python train.py --n_layer=11 --d_model=512 --n_head=8 --n_kv_head=8 --head_dim=64 --d_mlp=2048 --vocab_size=8192 --activation="gelu" --norm="layernorm" --norm_place="pre" --norm_eps=1e-06 --positions="learned" --qk_norm=false --attn_scale=0.125 --bias="none" --tie_embeddings=true --parallel_block=false --init="normal" --init_std_qkv=0.0198 --init_std_o=0.00421 --init_std_up=0.0198 --init_std_down=0.00421 --optimizer="muon_variant" --lr=0.0151 --lr_mult_o=1.5 --lr_mult_down=2.0 --beta1=0.95 --lr_head=0.00571 --grad_clip=0.5 --warmup_steps=200 --schedule="wsd" --decay_fraction=0.855 --decay_shape="linear" --final_lr_fraction=0.05 --batch_tokens=131072 --seq_len=1024 --doc_mask=true --train_tokens=590100000 --steps=4503 --dataset="wikipedia_en"
MLP neurons of a small language model. Each row is named by its layer, matrix (up: input weights) and neuron, and shows model dimensions 341-511. Each number is 500 + 40 x the weight over its row's rms, rounded and kept within 0 to 999. Numbers have three digits each.
A block is one neuron, or neurons of one layer that tend to fire together. After each block is what it responds to, as a language model described it from the Wikipedia text at the highest values.

L4.up483:462529520519493453571552444481474429488546515507529579461536498477576477490488539574511503480479560517468544485517474508492476460518593509511478524473460495473463410459519445538452522474516510501442504563507471520492520504465506526489520477537514488501579516514476537534546544415488518490469492581563478516515487521495456547496536483528488530563521559504430482538429482566475486511551482506491431513503570474518474462469418511548488467484494510540507434465468476502530539473502482520633541576478551525507507532551
Description: Short vowel-bearing syllable pieces, often li, ni, ci, to, split inside awkwardly tokenized words or names (chi-li, Zhy-to-myr, syphi-li-s, I Li-ke).

L2.up631:504534591514457469498474511529424468587476493515480558527493502538553472541501522478493491495557497530493533472501571512436481548490489560579465468508492535523482461598488620470407574517505490481565533541512546445542503499385503443511481421520553517463442526414501470508516554417542514549504466533574553492525507549520482533491520566468574567524470468497485478579459581473411449485468494496428508468517481474494529557448438513416463547494499506509492495524465515436492512441513520438573477505523518496509546494506
L2.up1585:548517448459442448453464545474521457523478454549524562521508490535447467595573537536542522478471555498521558521524537480482407463569501526500526460553487471482487515487454544428519572521516575477511528591440497544507503450502491447516539512495522518508478470473472488507520509490606467485535519499466466469469457517518461505552514502517456486525430512481599535492623475465532541458421554517464531499457458422528524531495500406508476550493534542483536509500501465450489600584452533431557485486521507455531520546475
L2.up1844:479497500534453515507497512452476549480524498540527514444529523612463438438455460439449478471468486453447483498472479544430490482507532466496540437480566528506515502482503488478444575441503492521512448499516483524470562426499542524508647584514454518444442495495509515506505545518472571515509499576532462493550552474449510458452491521516526514530476511424510458504529503499479474489478504484489435509410451473564564483563553488478487487440490494498440480452453510520449454549543553472495459496538486477575469495485
L2.up1928:438454511500435450580527465414503429481469540464498562464525500504504462529543443422554490461549502473539550514566518538562483534536451460515570491437483537489453493579518498537417515460516526452419530523463524516485582446538477522489457419464526487515557449557445395490485489439498528544554470462535515502531473483550401531496474500535506559444444581494478491473505416511496458493497454490443405505516502610502484533450526529485488509455411520597562505550436484451489570482448416501511516468507497519474470510510
Description: Short first word pieces right after a line break, heading mark or table bar, mostly "Li" starting Literature, Like, Liga, Licensing.

L2.up289:519452583437517555474488480536504461494464486449438451477455445500483566550478470507484494505582551571507534546483552466446460489492489492504515426462484486478491486571508525535470545523487506473508423403529550516490548506473504528538545551513423565504455489537483489458432487482572506477524477459548522462459475558398531475460570509477536514491507579546545514508440562506477514486509582445475569530423525547516513518484458550449482561487516527490418556468496509564527499454468469458546449440546567499501479467513
L2.up899:467463429511517511617527520466533487553441472530507469530472527538470521475451483503472492495507480575586513533531427467439435491474503429533472511478540478508420527524568465564481540485466565527453480572419507534532386508519507553521535528510539590453553550497380452500480575472482449513502569461395515502509515537473451460523549483520488489547518524492491462460479481492438611450464534505448533462444548539490505468506504492474414526559534484543543495468529521510503459485532477535542510508540488471508503450443
L2.up1901:445405429439522545608465555498537476501521546501422505534492488557495481546534464449501467532499510496536484563515547460521467481487503444498505458586495503469500491460512464465435506434506476485417508484482520510482533467424579545555425513543467553470553600483466465452451562540525498568576481511487464489456536464485475581518480513499501523515493491495490468439480474516505567489508553474455520484503566470429498480461425466422478505511523457465433518514538523504520517469525467515597491516544532455496514485529
L2.up1906:512455498484468518563452511444482484554515504477487486512501481572503545445434575459527459461551464547521540539481510469535516483463512473506464500471536495421508499475569468517530544477500478461497493593451463544522431464483518535457535448526475530497459535435434511429500576464450505538502523537527501557541489537513484492499489509490432526517461441499455471502512408415534519555514500529538614445527475520494461415481506464486446517504471539462480479517473492515536537529499450513523518593461506493511536475512
Description: Ordinal and ranking words after "the" or "his", such as first, second, third, final, last, -est, and -th/-nd endings.

L4.up220:490529492587480520484504510484488496486462461556451535497410498463451523507522449513439499525526450425512537478564585541515510473475504501492415494487424510466468560481517502535511615559507530522523424468529555478492563606499524532535516538488556528600520508533437502418467554499447420507482524421549525526420421535470516505474455615493477546528469404484495396559532476477505479580528513477550500470421463473558417433438481476413510496520536490540436560499549517539457486457467502512446486443520483425488499495483
Description: Ordinal endings and ordinal words like 13th, 63rd, eighth, third, second, often after "the"; weaker on table pipes and other adjectives.

L2.up537:522538542488474538529504450510508493525485459550533444522501453473512533505570548495517545519498514510518511456504512574530532441539488497425428488466568503559422544570516482506456469497512484579465437486502525541440521509564498411553514487513524525469492511540520482491459513535473421505538512542535406542468488558505469580480500501508463487557461515532531435517491560446525472530575486565486475488441472497381549435458458494535520571562467476563538485451402503451573514468508537518483458551559521468424464499484
L2.up769:505529484406468488463516513489525458516393538494484411485465434520490550480527414474538533525572465512576514492504497479478494522541519420483498466487485401425495527532492519526556504500491479621496476518464517472391577460462490408547464527483449494516505524521519463573503487551464500525537614514431487581483458536539485416446537553538409441451490523497534499498463451524542515516501413515508466581542470592524574423511489512438530486460499610529498537499477501527463531501362502587471495543493478428502492521471
L2.up835:585508559428468500544508479462492522552484573441501389506482444504548490487595452493496490508465424514574442514511566457441440468453493507502490432440442498546460425488458508497512514515510541504513487443477543549494524504562449491536420532531523493598545475462479477431495481504475507517525495527498482558437508499496507506503537481614474509479464460513489511536602488516490470553467510506559472562497507531526512516474540520543535464529475537542501449486435540497422492506461538484449486542525373512496508486513
L2.up1859:437539570545497478482455519563513510480447506515456474531460507467439522562531544504545460517446534451538520439505480527552483459527581450508452481426494486515495431489504547576460418477435480467551484460523519486518481440567514493479530540468567536535537549468525503557482541491495515473546509470485480485490413481561484571535476513549465446555467464474400538546440592486498507505524486521515591486453484481466478444469515488476521532562523459534514525492438503447512482434503474543458422519553468502428455505483
Description: The hyphen character inside compound words and codes, as in COVID-19, fast-paced, long-time, All-Star and DD-114.

L3.up126:506512485516505500498408510537442523534502479530545441455506509467449593554501523481526493482458499488501557511458455470510511499460483495486479534517478568483503462511506424532470456384449511454454468435499446550519500526453425412557434467492537538552542588476522520559475484435520425465538506533497469486507505513469486538439570418563496414410441519499506536505506519480565511469527533516488496533596522433454494518437510517515567496530508517555490513532563517507469566502454481495479518430496512520495505471474
L3.up716:511486511460460571414521458539476577491492540490527478545522413458500525447470451440545492591541466441546492536499460533474485502496519505557451465475406491484455506470505494587486477463501506630477524467469503515477484530548477549506569541448497481437508487456571421535419502461429481556604514468488497491498515511520578577445436486521440547474492491512482449489538530493502495549506477549597458465577476461466491480488447532502474552479470577452511544449489499563488470537486540444552412534480490467472529444506
L3.up1664:456491460538517515475523488524562490484458519527445478556527535522496529428504520534503551529495507539518497444458541514515519482546468479502476524546485492555445563502484432415424504503503464525466451421524490547480456535581547475521524510497527511503503535504553451544591573530477402587511548481459549513520471581437499490494520494561521484449494545439511526506468484460451437530572506498479497493403510500500503441458445485518478513472446554506519470468550497454505540435419510527509497560486531461499540511503
L3.up1877:550533531556524485563522527483501444519439527517413477545469492499497499432571509440561536499540512510536559476531593454486503484503500490515542491500503537556509453512514457530477507462510427456514499505503554466506471513562549473527515543438515490563524535467522493501507504484411448551537514545512491513514509492485525530509539479453593469502479491481496551582432496562554509460490535508547486561467519441530562496430473557464505607528504461449531513456557501500471447569511509495472458567464478438460547433485
Description: Hyphens joining two words into a compound modifier, name or number, e.g. long-term, singer-songwriter, twenty-seven, COVID-19.

L4.up1848:625516430487528524499497495552519507528568552485431516485458472525548524483481448573482478564506456483464519514555439440459586501534476422451447497473550519442510466517562459542402548457460490458517462545549466470539478486577571545515532493464442477466574509536425449500479541507509489550477498498485538492528551513440500482456537479559434481479491532540555462471444527510516492558481539508495452506468482514498524503577557482467527560449531557499496539492528497476524529502490457523483474451445469546483479421440
Description: Final token of a label or cell just before a table pipe or value, in infobox fields and wikitables, such as the ")" in "(ITA)", the ":" in "Density:", or "Bronze |".

L4.up34:519508533545548531554521438562509534485489497444526530468451429498512581444464449513462530430519499504492487475530456504500463567436567476438466483448443508471539497430410545496500575403475487501462590532499451557490533497523455471432515563518421522567531510531537570539484535509463489521445509632474558450460509513557465450517436485486487548484509459473493476445455512480442552494473469491475534491421502507577513493457526497524460501531522466551466529510512550476481471425530550509477547523521520505479523563404
Description: The last piece of a multi-token proper name (person, company, venue, organization) in lists or tables, e.g. Burn-side, Gypsum Company, Auditor-ium.

L4.up105:463483493503505501511499477452475460438483560470525478530495504517515536484464485511496535586517478472543554583452469459552476486508537504468483507498551518478464551542473448535460481470522428528485503512509459459469522508488551479600532517493463484572519484528488444521553589450484492572517601493511502557453474510545471536530464517495504514570555509466469484546519587482522480538588550438427522473474506510437466395517506523476538577522437510518570494476442570464447470479412476489546497517497537502504498426519
Description: Hyphen tokens joining compound words, names and score ranges (close-up, Jackson-Hamel, 0-1), plus line breaks ending sentences or caption and table lines.

L2.up486:509613530485494516521544478539423509515460466495507478530500555418535481528433483440460506492531530569511579514513573472492534511552544546509521449473490526518479528509558540478459493490554572452436475582535561456472531470455473512437571478527446469442597542503474423490401515487493480503440557500517474534463501581481543474563531469476521570518541473562531435541473462496462485492531477535505488490456444510516529455549501511513505512547466488530532548488497460545442455541592486520481485464524524556507513462495
L2.up1298:587501495487512556495532481432513520496452480566475483549506471501490468501537520494446540511470482496464498451500527511501489558566530490468429470538516511525488497519470558444463505473466556469519538520500547499435496470479517394448521502501495487504557520500545500398466547600548507511563512495456534516467508463477521494598463454509563479492497474478554509536540438549551423471530459504585493466499467491508534509536456409546485501537513511439489549529545520521514551536507537501565542542475508557502518463482
L2.up1940:556449466511482502500490475474490495574586536453580517494477485503483504472535583485490583540494489493522489485571531466551478493442531580524481536553512465483453504474521400539464469521499577487509464499457578444549533468567497524577508477449496469558464542510432475478470459556506437490518449490548575456483527521546503528533545503463499529475477471484432472440546415506502511515504531447497505515480439493520494467453530489548552566492497512492490458514497559493465537453548501485525458453527548563518529533504
L2.up1981:544499502503486447498491483481522569522482471474496500572439476510459408518531519516439536515541401503528528575491535445530497537566486541467442507460474456473492499525480460414437520480492481468434459510448467453537510498470603485472489453557518515433578563565488532471424463479533454443510526510513505525537377471449502494475478499520483545456505556515519484513426438483554488512458488502503503525467481573496509510573475414561499479527506518425454490500514514458469425490474612382521454503517525406487515521488
Description: Colons and other separators in Wikipedia infobox field lines like Website:, Density:, Language:, UTC+02:00; weaker on scattered mid-word pieces in prose.

L3.up267:528519570569441533493530521512490427527514487490509456492452503509494526485524461520414559459558427597509589484528514424431504492525517532485408500499430439494477517517560489481461431460533550496442470444491538440528519515545475433502514467514552496472524514450517446442474448540518543503547499535516514493494528573531537502557510458465472538486531505539566464468501453482570458551566538503529443504499547481534568544574529495540498514451534443473489475507463540459509553533545472487529552450495484462476479537457
L3.up1434:439408548474467502506513515507437574548547481487449484500462548590510528523511500475498516476521469470537552485449475445499521525467453546406498501504425481437530529479613545432552448438500520513496397523458429485536487489515497464460560533496526468574510522493483516488538568516515516472539480528448537442476508475504551474483476515503507452491512524510484470489526482475554445455585551486517457495545473531556506502533521434527420472498500512499476514438522519490529610528629605529546505506462451399499504507443
L3.up1761:488512499497444545521450515543454517512579489567512526459527537460486444466561432511483592470569499547486544523471448454451526522536491563540447477437470528500604446423479546464482465404516485561587481493500496512518619496555540477524518487513495565490552502506507484484528538528488507482510499511472441478513464481525500525549492531515471546522496475481489455474481457494553412511515542501543493464517457436559460557528545534532507496417501505474520466492511552477488520549527524490592480472463462402473518476425
L3.up1859:532470469468428562481482499517528479433511539551537451511529514511460486477571473490451514482490475478476471519523549493500505476471524461480481456449459488474527467530555474529454457449477514533498510578515478507492497502489569536543509440493513481566497533554523471476502536567495563464528561518477552451463455527543390484534494525484499562500533526488522500503435506483518488507483507536449484531533461460415393463477500464494493461492487568496399552547505547489552476474526533487551540540479605456490477478527
Description: Colons after infobox field names that precede dates or numbers (Release date:, Died:, Opened:), digits inside such numbers, "age/aged", and partitive "of" after one/most/some.

L3.up167:447440513505509499520510472505542508565449481467469547554505484549480525535520454472438461486489501492454528456435444565491513436490474486531483470461492482466496508541616526479497468484479459484422490446502543402476522464522491548514531486534525511499499512540463476557506536571414460518525496526427443499485485521567515508562531486492470521499444472493565521517546494517508599533525509489460507481553565547472561474495494410481456537426489508488502535455472496561532553526537540502495536495502518546517420471495
L3.up581:506451543514470548557535497485500524504437504498538505544538466586498542449467461472476560510503554546481494522506542492588468539471494514521511466551523512519457605502532533511439488541456549496519458546521514561495486483502521422541574517499496496538555488514479468464535560546482475452558540488533523497493514481523482484467464497474519525441443505551540467500491458495524564509450535516485501442466526494452501465468515493527522539514501445525501452462482499588470494481463464499521475542452447419489492483514
L3.up847:540546544561507504528448489419494510483502488471521473526449419589488567534466467498452510446499473458544505528433554494484440439493494529494507512603501521472419508500519519481477534433527472509485505450561563528519470590489429463503500357461554586468538468474523502492554519591480519556555469501473482484491494519542520564477465510440414452507485491510523488480553446478481525515464571435438470467436476474462514531448517498516530558522467554485481460489525440508512527451561470382447465495508563516479493496495
L3.up2010:530466476520534514554460451542560512553442455523426547609503464550487516508490483470525484495548522558510445495473533577527485461529426510444502455500510487457478578525512547494493493537471515461503456517445426528459478521494501506635592496461502532517451509490490570463486592444475441570521543475488480480550486424484529442445523485479398483473513498561526538492482495479542496457478503494470521515475513565505468427517476497492442493524454512548425492512523456549515519460567491492527487543425532550495509353555
Description: Ordinals and unique-reference words right after "the", mostly in "X was the first/second…" claims, e.g. first, second, same, only.

L3.up47:536494555454471569536487491526529488494482532531483475411480586544500468538524493498460545487486478524485469509476514530468480497555472486498519455537527561482514525553516498448479500545542513494451478471544495502550503449466508466543488549500553456498486522555505399499452469480529545461536526463443577532533423504408534480442522497549448497506547425505453490462521501564470540527508485511550473490502487477526470572605588526495415489446554474540497460451455489504522487422445475550467508538538382453555441456510
L3.up766:551492503416409496438507517495450464491532471442525550532491501468569509518473483467476503476464502523540500513538451494538573530565458499539488506502509469513488525487614561500467513554528510460464550509443544483491534471490481523486513450538553564510488529484493503564463527505525512454487578518572481543480507491507511466421489549463536504547525512490448471502390426524550538497500485508468460525534527446578511481523498436468498497431518523548474421503413530494530435398497476454571458495469512448460540438490
L3.up1460:558565469554470529482481544457449496542459554566459586478579511517486500572527557468485501479523520445499526550482545528468478500554578525504428411518565493496478427535513487513527522467470527526456557501499445471604424507535585507398490557522539523492543527491486473451459507547546484493477420463537541446513481621513485531464498498542478587535433520515485451529517456503455515528510561467577505460460526524569475491501488513456540513507479464486493508447449556513532430488510515470514560530456545541506505589497
L3.up1778:503515525514526538519508473494521459505446597576508492505526521497523505513466537558471551459476543484489487472534474553492555531559529543407430467542608556527432398520496536472466536487499459518460554516509521490454503538482528485558453540489456442489491486442431424455470523396467551504455560493505547572508496501481512533451494461480525546519557481537514519479487455525520485539515483455566524479564493410537511583501474584530474504522499519525451489482557561514500428529511553499461538527491459513471519546472
Description: Mostly " of" inside proper names of institutions and places, as in University of, Academy of, Bank of, State of; also mid-word pieces of names.

L3.up179:448496530474478519522481415498561459528530565499569525535530444596531514528494554524536490486516585539520517508532534423487475493560489448487547478545514488513429458492489501483524532461478533451470460460556518448514485491545438451589464464482514444497523480501458474538493554448493461517444463493496515491441457466536433434546448491507525495469534483462496551464518594484518530472486537522506553487424483546424535519460442439544485514505472455524469551450564527511472530475517472572503450543441492489542543520467
L3.up379:541477535425498467439560399489446517495500509485519513441545489525480514484496459531462507402496525484526493517509568468421506499540568473537543471539472473515444449433476576428467552435521504486481531463543441492515512458560484512483492518469465546483497458522427479546466568538546509474432499499534449427513529515551389446524500502444504553467505512466572528494528516562543534519518548512589519470420523461480470522454493408544516468472485481453461560563555504470531498509420540552544534456455469451522475491412
L3.up405:511504503495481520447541469473507515525525473482509484449523429547525470515424492461580591539532519448472501585498515489485494490498532429525535433495436566487509535498446488478487506473446489451503479530559473500529517462535514553503551532537503479509542538479489524502600418520554474501507477503515528509476492439561447544516515484535486522454509487477547550452493451541516527499509527483489523510466579447506507479458444474519538446554557511535478540485525567522478575550531533540488525532477538494455484457415
L3.up1826:431494515474553438510442488505473467479435485504560511513473518475475489461477602481532442531566491405540473549548567503526531552540466510534519497464509555465477473560492483523461453464555442556475485475464442483543480473513526474517459484548453465498506525520525476462530593472529450496513543508466445501519473405553395490414444443461526478512482541461485550496542517529429536484512560456405533528468456589530439557457507479540517486491527526542529523474501454577496510547546568528562533537480474499478461476495
Description: The start of a new name right after another name without punctuation, mostly in sports medal tables and cast lists, e.g. Zhang Jike China, Matt Berry Michael, Kunz Andy.

L2.up490:520525503450429529474487460544500496540545427512528453541493458464479485500453467517586446436498472435489513530516515531430509541500489454494510480456487467522571493434494516559490558454475525533512501534517439504493391580453506523503567425548470487488491427516440534497467480529473491502611486528536536478483513455538429542505529476383456489497595523485581534538520530485445521502478446506488492518433501468489549502405507486555544501485542519521452435480526562518531540514547498505492500474460452517437480460488
L2.up1342:533586566517520468501483496508546530437500447527418523486542453513535496458497541534537506583499553533483453496493497558481512478471486489487477532499519457531498543472480476506485479463475481468477507463522455537475455522507503497558450497457443524451441485529549513499457531524550504515517495476515485489475487518464453533489497491494453510511492515469428531483515575585447597607441432495492526485469455445471519479539522447471495477540502541457450560522543457414428510494485518493466586536450526536468528495440
L2.up1511:521508509440508522483534481506525491466558507516481508430491488505489489517472562466547500461453495517424508504499461498541501528519542533493526526510455458543509507432489506445454549456498392437473457510471509450552496548455517405525482406549459490463515498527505422406539557447551478528567528492536561519537470544495500547511517542486479454491538469521623510459548532487501435497490467460493604539541424521486536499423470441510427487535459492498487505506482540469462447419475441554573477530513470554511512563424
L2.up1825:506456461519424564467534499500407472474536517473539429532451512514523534438499535488519511545499429496463529463483480492467504568533483472518512402532531478480506539507471491516529466522493483427542495404516532498473505531526496380513489476510493412506480489471451538548529460497525509547487485438583432489462483517514518503477483455530511489504519435492511469507529425501491528532486477511521534493478588474507476460551549524499494435493476487402507528514484427530455471558480404559485544580470509524512468555447
Description: Final word pieces that complete multi-token proper names, mostly in tables, credits and citations, e.g. Gustaf-son, Hil-vers-um, Knox Press.